config.toml
n_head = 2
attn_scale = 0.125
optimizer = "muon_hyperball"
grad_clip = 2.0
decay_shape = "sqrt"
doc_mask = true
MLP neurons of a small language model. Each row is named by its layer, matrix (gate and up: input weights) and neuron, and shows model dimensions 0-159. Each number is 128 + 24 x the weight over its row's rms, rounded and kept within 0 to 255. Numbers have three digits each. A neuron's up and down rows have the sign that makes its largest values positive.
Before each neuron's rows, "fires after" lists the tokens most often just before its 100 highest values on Wikipedia text that the model never trained on. A number after a token or word is its count.

fires after: "\n\n" 92
L7.gate100:159151124110117120146091121125129113124143133105114082143134146116094114081130113125125120107145128088145106117115170129095108136125119138131151143186104154097115141094150161138141153112154109161156141147178127090187125130141099123160107110105166156106125164129147141101115084065133138177100122130158095141102148146102127117102127147141120087094132141150113145120130142138125177117076101157113119128126102135093111101143085062121123147122125134114170151107105180127114126128115154
L7.up100:145176137145130148121152121119109146124141131146137159161132122107128091107141168120091117133130076103151150129108122170119108127118148169109088109151168130121118146064170109114119136105165103122140134139157126132131103147104128135153180135099119158119121169164123115139103124114114088148107165153135138097107106153136154120109133113132113130150131138113152135144102111113087126121131096112115164162114110156141101101158147140103097141139111046115143160134079193107092125129096174

fires after: "-" 19, " (" 19, "\n" 12, "=" 11, "\n\n" 11, " \"" 10
L9.gate430:131112103108155140098127101134125167116115104107122155147127148145140128134151126138135131149121118104116117148156099112117164140139102108152119114157134106111121094118113155122095085092118150159117116179081183148115103158169089113122132134101140119135112140143175091142073173165104113100139121130125112130123148156135142089164080122124167117127073129155164118127150136172117120142128117127179108174135114119152131115117093177155102151094137088161145094141150130086105131155103127
L9.up430:081135152133127121123120118144114149110082142160116126129176146126097172131124177175128135137162126166162110120152102198103191122127161136133129102137145125094131101134095117095081134096130143143135159120097063095113132121169101122098110173118097100151125139142126098118142125127125152154139136114119125136095156181121137139096134108112140117137132154177140119120120113155139092137138116169150110142103151115128154108119128152123092163094154147145150101133101153155139102106103097

fires after: "-" 53, "|" 47
L4.gate331:113181107156091110131109101123187129105133159137120117146136187095157138158141136143147109153144132099126126086141149150149137114149142154124181105131123092138120130144147093138151123152111125099104135121130145079093158132113131139134126111078152131135136135090092136170147118110120112119152140112133123109137111160122124124125130145187123104152080126112080114165144129109087095126127147099112163134134124106144119097125138135119099121130145122104040115119169114101138164191110110
L4.up331:102172147115121095119127119085124115145130105131127162120108153116104116138154109140116108135140143130159079123139128113117139110147115162118163123107137123138141109143115104123145078159150144115090087147131115110048098116083149100140129137138124139126143074096142158167140115123126124099154114092172113134126127140112127157121129135171140165146124147130123098098125110077148145160133130141153126141144099149123159032101122124127108165099146128157106108125110132157154145183139077

fires after: " to" 54, " can" 5
L9.gate364:127145136123131117079133167116145110120193137096131149087203120136081138126132108119113136113131145151121123101082162128113085095092117149106137065143135141112089108158138125156154096131054119106095092119102115161138144143109170155102125154132139134146166130116146149126102141114135125117118086129137124128114159120090127153131121125167161122107132119103107186119107104106148113131143145132165100125146129166116110138161147117119122118133111088134116138123107159092139096118157093
L9.up364:111166146095168184102094119106141122137146136126125133099138112118100130155180169123088131128131135162119093131125133151110128121100127111143132138145122109107067134136116160145134143150106109184134125112135132131098133106140122135178111145103157157087129161160162138167102144150131107107119104139166133149139116088127093113102163142113158174168104125123108141117117153133122064133078173095140147123143161133124118156196126103148120149135133139122100140129087136105145116115169103

fires after: " the" 30, " was" 11, " and" 9, " o" 5
L6.gate438:170145134188142174173121148076139077123142107102129145137143147129108128097158079087153120159111137162172155080117151128146114122130136117136114140114088141105113119095108164143144093090161098106133088189100147132147122137099139081097139102142114128175126105118102109115162119113149091144121099089151112125122140154127142151138161092080144125106119115141143117148091131156134143148108089154142115135108133145110146115156127145124108141122149143131105111140115114097164147109098132
L6.up438:158102111088130108151125087156152113120139154125123137137162149135139124114117110158153098165107084140141118097138169144089154150109139112094140156140146121126126175122080125106097119103115180104115123129111131142097147143133127104096137122119129141141170160141111104136172098157132163162126134116112117146135136083139098134116123121118145122110178140161140113136144146147131151134173104065143142157088160145127116132147105160161100176172124137127175116121120167073166133154113088

fires after: " the" 52, " in" 11, " a" 10, "-" 8, " of" 4
L9.gate217:106092150130155124110156108124097149136120152105108145100116155129113131136142084175130126107172116158128054095110145114078142119159124152093108155166131134181154097134124119133089130128130101130107150146140165134150114093146099121169091149146077147169126141117125117117117100139148141140098127125124132128142104155127135141105162094146121078119139152141156203148146123136089108088140123149128144087122175102152128127154099126138115121139115139172150110120143139184144128134108139
L9.up217:146118129119105127099157121134149140127102105099062125148145085151105153099100093138153125152144137109121147095107145118111132110085109116105165123104100056130134157097118095142164136135137066110149137157148128122126132119094126110135145134096124112171161117137110167100139128120143117129131107090166122112136118156135104084104133155149129074124123081151139131088147105140120101116118136071138152108145143141096132099161126161131132128121097100059123155151164153167145118135122125

fires after: "=" 48, " |" 9, ":" 6, "." 5
L9.gate184:109126111107070141113122166122174129143080119114105059131116126129110132145115119189151137160092141136107139106135147132127137118179115117106115131123080098115118066081141146096094141135097123141109089197122154116121137152159147149118109132144109097135136097159116141128119105127131135188146139119147111139162130104138102132127142133121101127095139123119137134123106153146160145102137166129141140120139138128088177114128115082143117145145108165121128125185125146085128121082161145
L9.up184:081118182139103104106075133112155153157127133135119148116139124128113160126114119121144143110096153117106171141153143127142132115169142097111127121136105119125108137136107154098132119149104158120158126114152208102137162139139134106153149144133143150138097122127134096107186088154088138096147130157145160060159127112125125140166117067166096132141106115107122120163132083078142125145116147155108155134124138101131151129130083146106150108137118131131177130165144122105132091125129161

fires after: "|" 86, "-" 13
L2.gate137:077124099117145142145128118089158146119159122124131165113144157126173175141111098126140115090137172143150131145156145148154116128189178097125083145128138097106176157136106156126146162141115106135082131117105124130107113143116148147158129164129139154136120108159099159106169122114131171121097125083168148149123136165114166137103163097124144115121128135113116119150102156181169137124125147112094167108122099149144113139145080179155109134132123119132124116126155101101158121110108125
L2.up137:081168084127095092134116147127146128118139130096164136167123120086131173183113103093131110082087154098147140099148106120145143152156149126171127166167150078137137138159129157134116091153144110133130163105118152128143129151128108183171140171138152148161133129165092136129127101109134136103135151115132129138100145112115097128150130126105130115122145151140150137116163135165147078112151105139150124110112106119169098138191092152146139131119152154148143120095160131144103100120148140

fires after: "\n\n" 94, "  " 4
L4.gate71:163148114110119154104105139102096108123144120141155109108140114095104115148132154141128152086107085143113130128113143155138114097106086152126090172148136105132133147122113146122123115163135105187110113155204153094109114122146156104105091078113149095105130132111111175123089122146094092148115135122132113108110152086121124098131088123142134119145109115134135124143168121131146118183125117182138142102116146146091103127105116071142149133135127087085135155094127166083107114130121126
L4.up71:174122145096143130156124116114131117099131100094137164079166129118119122130168142113128106145123076156121127135095148139115113149126076085133136164112138111143111178118104142065146143124103128135086131157162166102097068093111138131103133157138162170087146144154140125089151160101156099122094128081145137137127109127170128124111088141152109153153153124084127118150143128105144138156138110170116120106118124137139103112114113130134160148133134114124191108124092112103139103148125128

fires after: "," 56, "." 10
L7.gate432:119108132155116118116163123139144088132111126121113115084182133095118121121098136101097097191142162154120112114131144084105061146112096102116106099111121136116121144150116096129104114112116139107138153133126175092071118074130164117106141094147123086129116122146130091094157116148131135128118091133115129109070123100108112162124118158127121119107157136130101153126127127120149130155102151104119121106154124145098082159136129140138117118154137084091121126143086150135090102148197121
L7.up432:174136117163158135161122117083180123143181112110139167156167131077088169133114120112138120156109096144112118106111163151116134138107144117145167113156140133119073112147094146121126146128157172102145099135144084100125101110129126145125118093104107054153132112128107070127119145127143150106141146124141125139132131126139142113122140157126107093180109111126132101121113115135137133146183137111160141100139130126136109103153152111097066135142108132114146147148121186098110143144132152

fires after: "\n" 40, " Best" 8, " and" 6, "ing" 5, " |" 4
L4.gate229:159113107091121142129135158131184112136127122083171118090119151138099138168104120160112113097152138069100075138137132131144136105124128133100100142090123189111128173099086106163111116152127135137102107142163102133171150117149104131117141129178132093132138122155128107144103145105118093169152141115147093154132112108081128124107172123150094145155116138129108111155134113130138151121114141119101094116100083129114102124123172154114133095172142074129111104157129129152131147112126103
L4.up229:135107094097113134152123163144127136104140137137130169137129125139132189124111062146129155088110126130096117123146116083084124125112140146111102148121160172140133105112120124161092142134110134147137128093107075152150124113105121123118161123139165130127160116129136126111109109126123122137190106165134101138062125183132110148115166160136086132170140082130149127186090143139105131149110112139177109165126098092116124128127135114147150126144151151133103127106090147113103151080140111

fires after: "\n\n" 39, "." 25, "\n" 6
L7.gate30:109094100134106125126088128150183116145128080149153088097133103101135158098090087101081102156130120118161167146165109092156138130126115139127157134154105122101114128101083097122120141171084157133131109144181122093130099117114186169138132104115139106119131116139106102125149070134082135085149095147111124114135119117120170121130078127113135121125140166119125118158136155091149179090127125143122152094154131120123149091127138106123153123162135113108114128128105108123113102125141136
L7.up30:132135101126107159155141158134083146130144099167114158109125129073114074126113160116128119142118146133095139174159119144138095089106148109116169103129127137140139108119122098090121142099096108154160138112089145162138107157111143166155100143108118075159079119143139119118104116108111152147134113144148142155123110098141107168118148117145101136122125136120065155110080124152111115128130093139186167118127104151121133091139157150118110133151136173168121101163125120171163121147098124

fires after: "\n\n" 51, "\n" 24, " \"" 7, "|" 4
L6.gate351:079143155133124124116154096164116153171109054140159116146126121106123140117173111126096126110193154111147134117145155142125156111127136126100141123094137150113133114127132105087132122151109114136140126130127119165103113169113102097136154089167149183135140103084090131151137101171104106093119159153105130153132111121106138126124132104133134164089160103075144149152100149081159157157136150154143122148068128133117111119106150135130153170110124118118120118092134156115109104147144106
L6.up351:103147104119127129122127154142059135145170162154171150126160150120149115189170112149121104145122123101106148122160132144111107133144178127184112166097122142135170106124144151101161123111143149130131132114155117129149128143098141090175118115138095076120115125111168124118133141128098144095188140174156138093161113131134137130181159140153123096125129131091139133126141162114106110095141156131152135097120127106118153114105137129151149107138099169119100148128167115123094108078126125

fires after: " October" 15, " April" 12, " May" 10, " January" 10, " March" 8, " February" 8
L7.gate261:104124098095089138150126125128126156183129145156110147146135113111120129112142128139151074096203099135094137128084174144085203125146143173127111140139094142096138123104148146138131127142115104144128112148140093136119154103172120121151113149132114120146129111168115127135072142126111129100121102110152133145116144117103141138098141121130083137126124140188152093078132165133144102132155114172102112126127131088160151118161114106147121124158095125152134144175136106120134127137164100
L7.up261:109086086138121108182181129164140167155088134116132134154113134164112164114112116105087132127133153131108111102105114109116111103110084129144125117149071151125119155126108129080142163144143097180118112173140118123128129138124146131130111119136149089082099126143101167131088125098120193143150097094100133094164176132153136157118127136113158131123151138112140103118132107133099137153163144144094118151161117136150143089137169090121100150119162125114141110112117123108121151088119146

fires after: " 1" 17, " 6" 12, " 2" 11, " 5" 7, " 3" 7, " 4" 6
L9.gate410:155122112116107099145149132105086157106143140175114157094102113143154122143146124119133083148163126134162163157120163114117113075146093142145168134143102142141144158092130119107163144126135138137123094141140105088108171153159116135119150153111134173089138120148113058110092067137149116092147117146121117146127078131171134152112126094180118132146120116107149122135133136138109081116111107158096148120121118133148106130113097142144112153150160109135136131068150112131123159102087136
L9.up410:142140113154127123121164107139122162110113139109137117150106112173130149123127134117177118083124122146127176116135115094121122137150136158131163161104119127116114160123140083136158161185174153115196101115131171110141135120177145117105117164085129101095121142137103145095140122150123112157124155166133106107159116111136099122111080111112156135140122112135164120155091137117073102118137125122123106108116199090135116135125133094136117142148071133142176131151141121126141128095084113

fires after: " |" 40, " Best" 8, " 5" 6, " 4" 5
L7.gate155:145139119131137172155138123151155110108131135125143135130097114138140083109117181154159102107131098123149100135138125117120126122128109134122115137127076126106114097113172118160091083133156119171128084110154127148113147164157133121074161120112162148152128084126108114154135152150123140151126065142125104085095122122141127149095155139112107140114154146153203087103086139134134110140117136103144131151151112133158121080095120159121139102193178135135128126132116107126120173114106141
L7.up155:144131135130102113101121084140154124150125130125156101150119153153134142161124112142172133100102112149137121099154125129141094148138146133125172093114142137076154108155105128112143140143141151142144070105117112112173164097155088144076106116174150133142163108124159132117112087111113123134102150110114129134124150111117120120168123130107081107098073153090121151185108133151162077136114132155168110082130117098118164140128094141138153112137126125115125132113126170132159157081120084

fires after: " to" 40, " the" 31
L6.gate310:123117144137170135110134113101117089084112162179099115104124102144123144120141147109164103135153176128151155124134133134115095092138146156148155152160124128115108104096100150126176126145133126149082167129169166101076109094135163127133141101133105111121108113164129153132169109140150075115164147150117114155135113110127195135160143125125139120114126138116151106170184096110163129156100158114168147120104112123138143141132108125149137129081111156097134121143132158110174106137101140
L6.up310:086106122094151126161101134123112156134180120145102130090138116118158075153124111126081099135153137157092130136111128104145150148131136161151123117095116138097135142082117109118128118118119158163110123150094084132146118117135136132155157150108122178115096139137189126132172124141113147124136115096136145136121142112140101105117149122095117140166121134119068167102157158136129152127092145117158125082143134120150183151181109122115122135145170138172127074144171098161109116115120121

fires after: "-" 54, " |" 16, "|" 9, " sc" 7
L6.gate241:130106119146145158112088121103125098132108123151092166107154142102151133148153132113129115115092128170176151149122147132097179114167144138150109100126090108103152154148124149116107092155132124105100163156099101057132135142112122149167111118134136106156123098106103122115129100166118178115130115077127080130097106135124132127170170119158162109147109121107075105118164108122146132124149154118128123132167109137114108116124125142090141097123121081162099134113110141078102147146135160
L6.up241:092127145103133114119105173115122150114076158132125129098095156132142107112108132113100122121128140112140136127111164139117133143097160134170105125127109115130140192083169151113116147148154097114158166090145145130117140104118125162137130134113143085117149166142096084124153138154100126108124133107155118176143079113117188137121111163183131128156088098161114112134148094159103083145138113109111138137161126141126082062112140160165129123094129121104154107107124121149132138150145139

fires after: "'" 56, "." 25, " Brown" 4, " Kelly" 4
L2.gate258:130135131170150102120107151148141158107123104159104150109107132118114166119127112120150169183143135101125102093122098111106153113172123112113137120142131133102094126109097136113139100077102127105128115123139187126123185089142129187178146141113109140113130102138152151135169142121106170138106129111079104108124133130121102140120108110121159122115159152093109142123124162071135143117119065139134142127112109106090102092123144112162110128126128139154088139072114094116098109119089106
L2.up258:100098147177127144133138141148160147117105100159123126106133139117071155087143127108157116137101173151125102114121066117150096124171127088148159134109125154112127132141134075115088109058135145092138129102139139137169161142147135134166134121085135126134079112145139140084164138095112113120101129143156086116109137112108128142142140113150096111144131125136132123158122170093150116116128089107132114134135127089069100110141130118141071082114098110110123130122107083140138129136137143

fires after: "," 100
L4.gate3:129108118169157127142159166149172157115065117128101155106102148136106131153157123121176143140151113127157118133172093108094108112111151070146130126114115115103123139130107112151079131123117148140095099100165117095136157169151090131122118156134140120137098104128089170098139097135125108122128112109172075105116122077106120118115140109120135147175115126133121150152093152122136127142114129145105119144132125084103103126103145074119111115164142112148175091146101111133094112101110158
L4.up3:162124123107132109127121162115117121151137127121141143093138147161097159151137123155148131146105114116154093125169164114130119110165158085102124089139130116115095130072139126132092106138100143122163124070127115128121135141103098141139118135125118134112111090111118142112139118108151101172137116053109119079074100120150101165151118163125124154149121091141107141128108133149163144176096165154123142103153168102119097103119137116115137137087159139129178168114110084137129094112095154

fires after: " to" 73, " can" 7, " and" 4
L6.gate127:102138120130127105135161139100125130134158084119187123135152148074128123128149108133116143159141146142173119176130148142080124095127101168130146148133094169127100117110140109129118116136107133137128135168118127094158117143134146087112127201109116112135085137110150131139121112102140092119120073121117097180118147115108080132133143102123070147139143142151112112151129148156131123114124132104103106114088118093128135131172093111143119115121153123098081142155189136076155106134105140
L6.up127:142108129076082144161094136110105118146185113109134129104158183102154115126166156143134138123138125173099135138145145170114174110097160136134135132090076132145163188134089102141124141092106109132120153116112099126110143127126131118111131175119169138140128113153121109140124161147115119151121119091119145117139151106135113157160088133131160156139123109094140157086110140138138098140124124099127102097142090119143116124153152129156147142156109129138115136171171098142174186103147103

fires after: " (" 53, "-" 22, " \"" 5, " un" 4
L6.gate75:095112128136081124139108135102178131099107094125121129141165128121116147132114092121132141133116182129119149150126143153120122051105121092145077090160115082134128165123135133135140126128140182086131165158137143142076135089136157101151116139108138151149113127092179116138117140110099151146117133143098103064107150128147109137124132140129105169090122132126136082162153104152155129135119126161134186134171127105098115132123149114116166154107148140110092123117121132108105142141118093
L6.up75:154138161149149131136091080095113128146129110135121147126104136112125175155128150187173113119147143159127160081137113116097131141134135112104132097130122099146110119139131170127147133117133159129108117172156115127137153165153156104127128149158096122191130126122158101136126129153156132140164138159125101116119091135130138144134150140114141149126136081118197127119138122123096147153123163123127142126118153115128163098103204125136184111080115155132121121129112104087148172152070145

fires after: " 0" 53, "  " 10, "0" 9
L9.gate363:118154141107107133117112106111138158108162098127129113084116129097147104124170113105141167099103100099131098097126128102132143140122129114153132144133085176132122160140116167147142132133150117109126144118119123149084176116158099130140142119099158130141127116147118173132127129179089133157119110162155090155119078144108146092132125121190112128155129108087142135154115189135123122169100113145179113132098076101103121135134118107160150078128142158149098143107137183110127142125110103
L9.up363:130104132149141099105078090103130146060139108079123126132137169094145141159129131097156120144107150146129103129099123162152122106119083143155100132138124093094128110129169143185092144115117119183097157143132079120124126072140134136108134145104162144135132117105132118123117096131144104150102128133108170120121121131133124159107124164134143099121131134154136094086163162109122141105110131151097144129148147131138100135119102126151164146087127153141176181143156166152155111091131094

fires after: " \"" 27, " (" 25, "\n" 9, " Ok" 6, "|" 4
L7.gate417:109087115113180129136103114118125114112105067152143111128104137107124135121141076161108146108141131148114134156137109149115163112096143156118105159150117141137102113101118129117123125162114188162095160111147136132116118148152129062113172151097142118094116133117153095148070071115090125131169106109114107134135118143164112123133164095132115101124068145156151078129104159120116117137165158120142108102172165144110119142119140141138122112115127146103146108122168150084113134112118125
L7.up417:145131146109149117106097116153113113119118086138092133110121124123103129164154120186095091092114125121135134123112125139132177116132090133139098172175106154165204138141122175115129100123137142145166093147129121172134152089163079127107102132123095128144128143125160108129117145122155122124138098148103121101131125129121161119145157118110108125099187151120093127156115131162125093103175123130127147147124078131138155115119144122126113155169139175136085100184146136146117111104118139

fires after: " |" 39, "|" 18, "N" 6
L6.gate416:158098124170107136134108166089125126167116133146135147104147140151102138132135129121110155116117127132124127111152154143077147111149153171125140119141163117126155134123127139107139118117127140138153202102092121099085128115128055144103081102121162085128129094143096162135121110159123151165154122136152113140154149177106130111131206146159169105115129151151137124124113136102149148137141129161138111152166121113097095111098159093105144124099123122124119123128147155083115151143140081
L6.up416:117099117121161169087152071166118122106103137117116126109113130136141111110114136126102109111085152104161118119124139082108121133103109178154161125131133149093139165131140102167130089166111119105148113127216131107159105114141122093120129090149161115159088132124104113097137148166160155095120119111144155174123129134131157150110120144173105125139110113153131114141141120150079109120115146112129125136139174140137104148156135139100154140094124128137118149095106105167133188133123092

fires after: "=" 65
L7.gate147:108143151134082106166093125151166115100090131102128140110110112124138089099126087162125120157132139131105144157156142116130099103118136086131156127148082099101151129146135131145143159147126136109114155174147189102120111127121099173188156100136141143150124120117079136147100127077136117113118139164092103099132143116127110098150131131125106101148092095124150109069116135130086140121129190163109113151110120126097162134114152138129149128160115144128096162139134147112086129148141091
L7.up147:089101129133117089105132126068137122147107112142140149144142164117097132122120113130140134101101137076129118168146105146130099129142131116111126194174116138093116089140102133134101133123120120139113125149124181109123125123117115140156085134117101118154126156117153114117126114115110144118149134100110160093152148132154166104102137089118094118074127154116150159089113166084084128131159158138102079128142175119097165125111139119128104111098133115054130153144131112091125133115116072

fires after: " to" 46, "t" 7, " can" 6, "ly" 4, " who" 4
L6.gate112:170112122136147116149090120101112125154132122099140119091165122106137086154128132128117093132134151145129124126149168149081177142155129138125129124145100106145103103127099134144149155119081100135138146134163132143149121149174124116122087115113116131147101152113160114143102120139137125135117114102145164157135136149124084101130117126081093136185122137077088078073121150135115121123177143145096159058114124127156104129124142120096128123135130162131093105114136190085107123114100098
L6.up112:114112148103107142129149154134154131158145148094128124148143143137157135147098125104132140098117156160172101127165161149123160169091140158125141130130119121165144152157106148137139117203123116119097138089133105129127135139153139100139073149135158173130110121150114134148124115100165120168176127108087151160127121156107101131115141097134141112160163119126139094112122110128119101126180119155125141139126068133126107166110177129123159134143125125179115135157175142076102148156085140

fires after: "," 98
L4.gate164:146099119151161107119138148128160145107096090121098121090132135175131139146137137162160136114136108133142118077093149113151156081137166094155139128155128126120081156108126095146099126145100122119150064124136109111142176173167108149129120159122107155146191132158111125112107133120168095148126099099118081124073136110169093160145100139130136147172125133136107141087103120154110119162110152178144137119138125115131104113124158111127122115143113160128154129093118118122115118082119133
L4.up164:150100081146182145146183148141170146128113062116106147132162132137092119141138141121181112132164096121142137123106113110141147114125189082133156127134126110094112117117164100159133117128102108122150087119168118076139164147142092112133120121128122145140132089106139125113111142097142095122142116135137096113085151135146114117156136118130143132181115116130120153114119124159110148198153163175132138100121112093121132115071139134098101115118126149124178147126127132111130126100125158

fires after: "|" 30, "\n" 26, "-" 16, ")" 7, " Rel" 4
L7.gate128:107074144082111129143106178102109130109152124121067109137130115100104136115168097161072154121116134108160146092134143133104120125182130109108128153156109126115154131147070147097117133110156124139133133104136106075155137135134110114110123120144148116127134135100139120153125148127132131149127140141127103153119106133112179165138164139121150122157099123104120156126166111095148129175148117128147138165170120074160141111105166126183133113168123150127126153081181121104128111171113125
L7.up128:134187196122152115116140108107102136094099111088106095157162128084114131135123131136158139095150138099121189154087149163170117142148141085153116153140117124142119124107118194133077158081145125104093129095107145132117176092145135131126112106159144118092149137139169098137130076135101125150176118108145118130133116136086116146107138108136155136125138103097106154097111120092144088162128125133156137114138114162115126116117144121119111106134106143140107103142144123128126158107139154

fires after: " January" 17, " November" 14, " October" 13, " May" 12, " September" 11, " February" 7
L9.gate132:168139099068145118131110121155160145147110126097105167177149124098131150121102129106133106132150129129101137139091111134139165110131152121132182166161118145137086113115121126081136130126153082099139134122192091130133169121153133138149161111096123142129117160192108126156102145134120111138092127107101132143108128154107159136133112137103140136160132099131143106154125157149151125166124147149135105123155083143134163119126134127123122161160147131108090156181151138091113182167165138
L9.up132:123152132124111135135119085121128135135117100155182106118076138120131100156106134145143137108124151108114105086103130122112142097180129079166119076118086110167142172094119138091110154119117093167116144128109130112124172104126139104142130108135165106103129123137122126151137137110140150133131170137099172110147135128121144144154142054138145125127099153118164072161109167121156132102138131173129119119111108111129126133109130119120108167091087088147170156168145095117120161155137114

fires after: "," 21, " co" 11, " to" 9, " be" 5, " di" 4, " Co" 4
L6.gate1:157143077131173123151132148114123100159169157083109140135130106109120118145150120117131135128148138070122083110133174145135127153158110139123135134147118169094120094132139153164134178137155128121090105132122092104145113157137129102108158118091144124104095149089144092145139141120130140125162100106171106119129145115090078163150089146129127120123126081160142107106138119119122121152148140106097128072173117094170103123168108101110120122141115123132055146151126137132142115108160132
L6.up1:184110103101140117138115148142159111098109114105146153134155157084161175157087116142121082177154147149149115118145133114154173152122112121105119126108135140079126129144142136076123130110141102161115098113109095125146109187141099081125139171088144180110106108076115138108121135100146110110157138123117123112173168155108120155130086158143153130158101123136162121163124108143140116115121111107148115124173119114154128115152166157155131118137118116154102129125125102086132135133101144

fires after: " the" 22, " a" 12, "s" 8, " an" 5, " The" 5
L7.gate290:181127109171118146157152126132106098071113170140123163150133126159131139144125124138126123136106155101145107100117146099105127103138137093133157112153129121133138107137085143163127126130117090145147134146159137132098127133156184126148115113110150156158119134114076119120118133114169096118168100128137062129098120167096131101127160159132089143141125125163115124128123144131110081119122089168143166164104152135106107103136106162140145130091103091082160110145107134170168126127083102
L7.up290:157128141194141158119127121122178084126104130112142099142143145105125139131149119088131129139139151095159126134142124132102123166110139119158135134123137119112099167107091114097135117126156080132142140163110146085135126106134129184139147111103129116142158194108109099114147104106161133140136111137136111154082114168101118070145105101136174168145106119132152136165159100125162153104118119145143107177111161115121129126112100146139136110115066136113164153147089121106159150162114151

fires after: "." 65, "," 7, " was" 6, "\n" 4
L6.gate238:140170147144126143145152141111187120134138124082121150118132125124134177128123117135155134168147161145118159074146137116131086131121140128125106120149136149124119142114126150113148070130159097085145103109136067137073128169134079136160088123151126126150096137135139114092160147118107123116108120168139105125128106153124100136114139142174103167172159143110103106127083188149110172117185147159115137082126114138117148115156156135168104116133133130161131125102134113145130138129114113
L6.up238:125143111152134106105128133128141094159100106121165074165183071106110129116107138133160108136146107137142127134113107114110091096176140162110130111106125122159134140099141146144089160104117101120205109137127146137110148155160140157116150107139161146112110115134138118144135140110131122170147109165118117117085132122126110135113132158077125114149105106130155141137152156121136092111145131160109086155168117119126120138157119114076123132146169140135200094105109178098116129157101116

fires after: "\n\n" 22, "T" 9, "=" 9, "DST" 7, "ST" 4
L2.gate102:134142101126114170124109104112152135120136119171109137142131096083102137166187157143129119091102116129091107141119162120149121128143144137116121149133135165105101138112107104094145092137137139137135116156108154131116139112115125122140141083097137112144132124160073154127114128112081139107074153148200104152086106114120130137122114136213161097120128138130125114162113151101161157133126097108134141148137163110130113099120098120092177121167131156093086148130126126121083135145159134
L2.up102:100114123102087163124118136134151123133121155120098101127158147100103136163157154085130150159130142118127085130140155170140143102061130173118144146131082113135093153111113088118116110126117152076134110157113069108109110093121134134101124083120114118118143150161126136127109134099174091107155144129162084143139121149119117144108099094142152085111129110104150113159133115128104151173149103125118111148113115087106116096114160091107145151147136162095130146092153100088100132118144130

fires after: "\n" 22, " (" 16, "–" 12, " |" 10, "\n\n" 7, "." 5
L6.gate268:136145196163148142088110098123153109127092110136124138159132112113122126123149135166126128123136136115108135157169129168141108145110135145131179143153176176153110132109129101102116121118129086100117130133119125084116129134083109093172192126130124120118168083155164122108124099119133108142138136160131122155132104162123100157166153082123184133159140156133151121104135118127133079143135188138106135096125149154128147107108110101140121171121145110097146108111127159107130151140085154
L6.up268:119131117145175145156150102162176099108133087128100121113127112116144150132133130069104127128170124119079149145090139127145173139124106138116089104146126078088120119087141095150108122103126135169149134133165097135085157110084125113129113116133147115154132119105120147108121140105123173069137107138102128129131141169171142102165131086122121115148154118154133117151150163132128082109125155116153091172160133121119122166174129107098170145135156100126125121133130141078125102143146135

fires after: " the" 27, " a" 12, " January" 7, " February" 4, " May" 4
L6.gate142:121147110179134152164122127077114134168112114104144130167058093124109075097164130103079067105155093135168097094111110152109122096155136121161162133104101145187159112173170116122134125107153113116139142130129157127132147123144137086133147115145116114141133112139086119093148116155134100121107131097171117141132116118094107166116128140095080149160176134114130103106119148115130137124113137151131133138132133096162175091153118123121131134133128138103129133149110101118137141148116129
L6.up142:120145140115101172113113064177151177118095137141110139112116140153122097120104150140131119113107136114092130199111127115142134125133107139136103118142125116100113129126109136101130153163191099124133124139128149102121099088125118145124122061131117085138130146175104165102132144106138096154163135100137142160131118143135134146111094097129117170148104131154147122158172099124166086113138112133140146143094100152104160134150123136141142154116131063130187136126150132149127095121082130

fires after: "." 20, "," 17, " where" 6, " As" 5, " He" 4, "-" 4
L9.gate289:129123123158121154105153146110167136106112087158116127169120125127113159153133104139101170099098107086134172108140133124117119165095163152121141140134116109131138158099101105139128098140180129051137100099135095098113168153128090169128136085111178132143121131120142138128142130155161147117127164134118120132094149125135110109110118101112138117133107154135117112119140135068139163174101168120143127097118097155108139168149130118125160117142082135073121095174119090140107139121127152
L9.up289:136121107089125191134110169120091102144170104182091131120132092176143123125143102105130136170106181142127116135133105139094138103092126155147115126159112142133083125141134115174117138132137108154118113119113131138096125164106123117133141134113128135158130118132139145113166108139136119119152107127137175094090107138140133116151140146131093176127123115133130163155111122103179142122157105160116084146157097148158111081172180132110173138150141128162094160168108130154148155092121124

fires after: "\n\n" 90
L7.gate304:152179156164098106158185149154127135138159141108131121152159119125135118148167136131121138115066114131153160099096164145139145117120131176065136134130083141118126146140084113133163132149096120130139163121190104088138124117111121155117143086107128089110107133115112119158118135147115121101103118133125096150103145140157172121125136124146103105102175142180102115115133118123097113125121132132138126111105069142108118125074116135108114077176176139122142126136127131126113110094127130
L7.up304:158136132146081100124124090122106115088113113150111157099092133140121143100156103134143109129116092079128120120131113139092117099145132150056156131140096113135110126153122094108107110168100129131171155131136142083157139101074186153121151154114144119110138136103141161107108127139132121126143150119147114078150131126122192108150123147127142149134196154124109096161147087131117123106125101099116135094109155088139107130127150113092111082130148093119131103137131141122140097112164155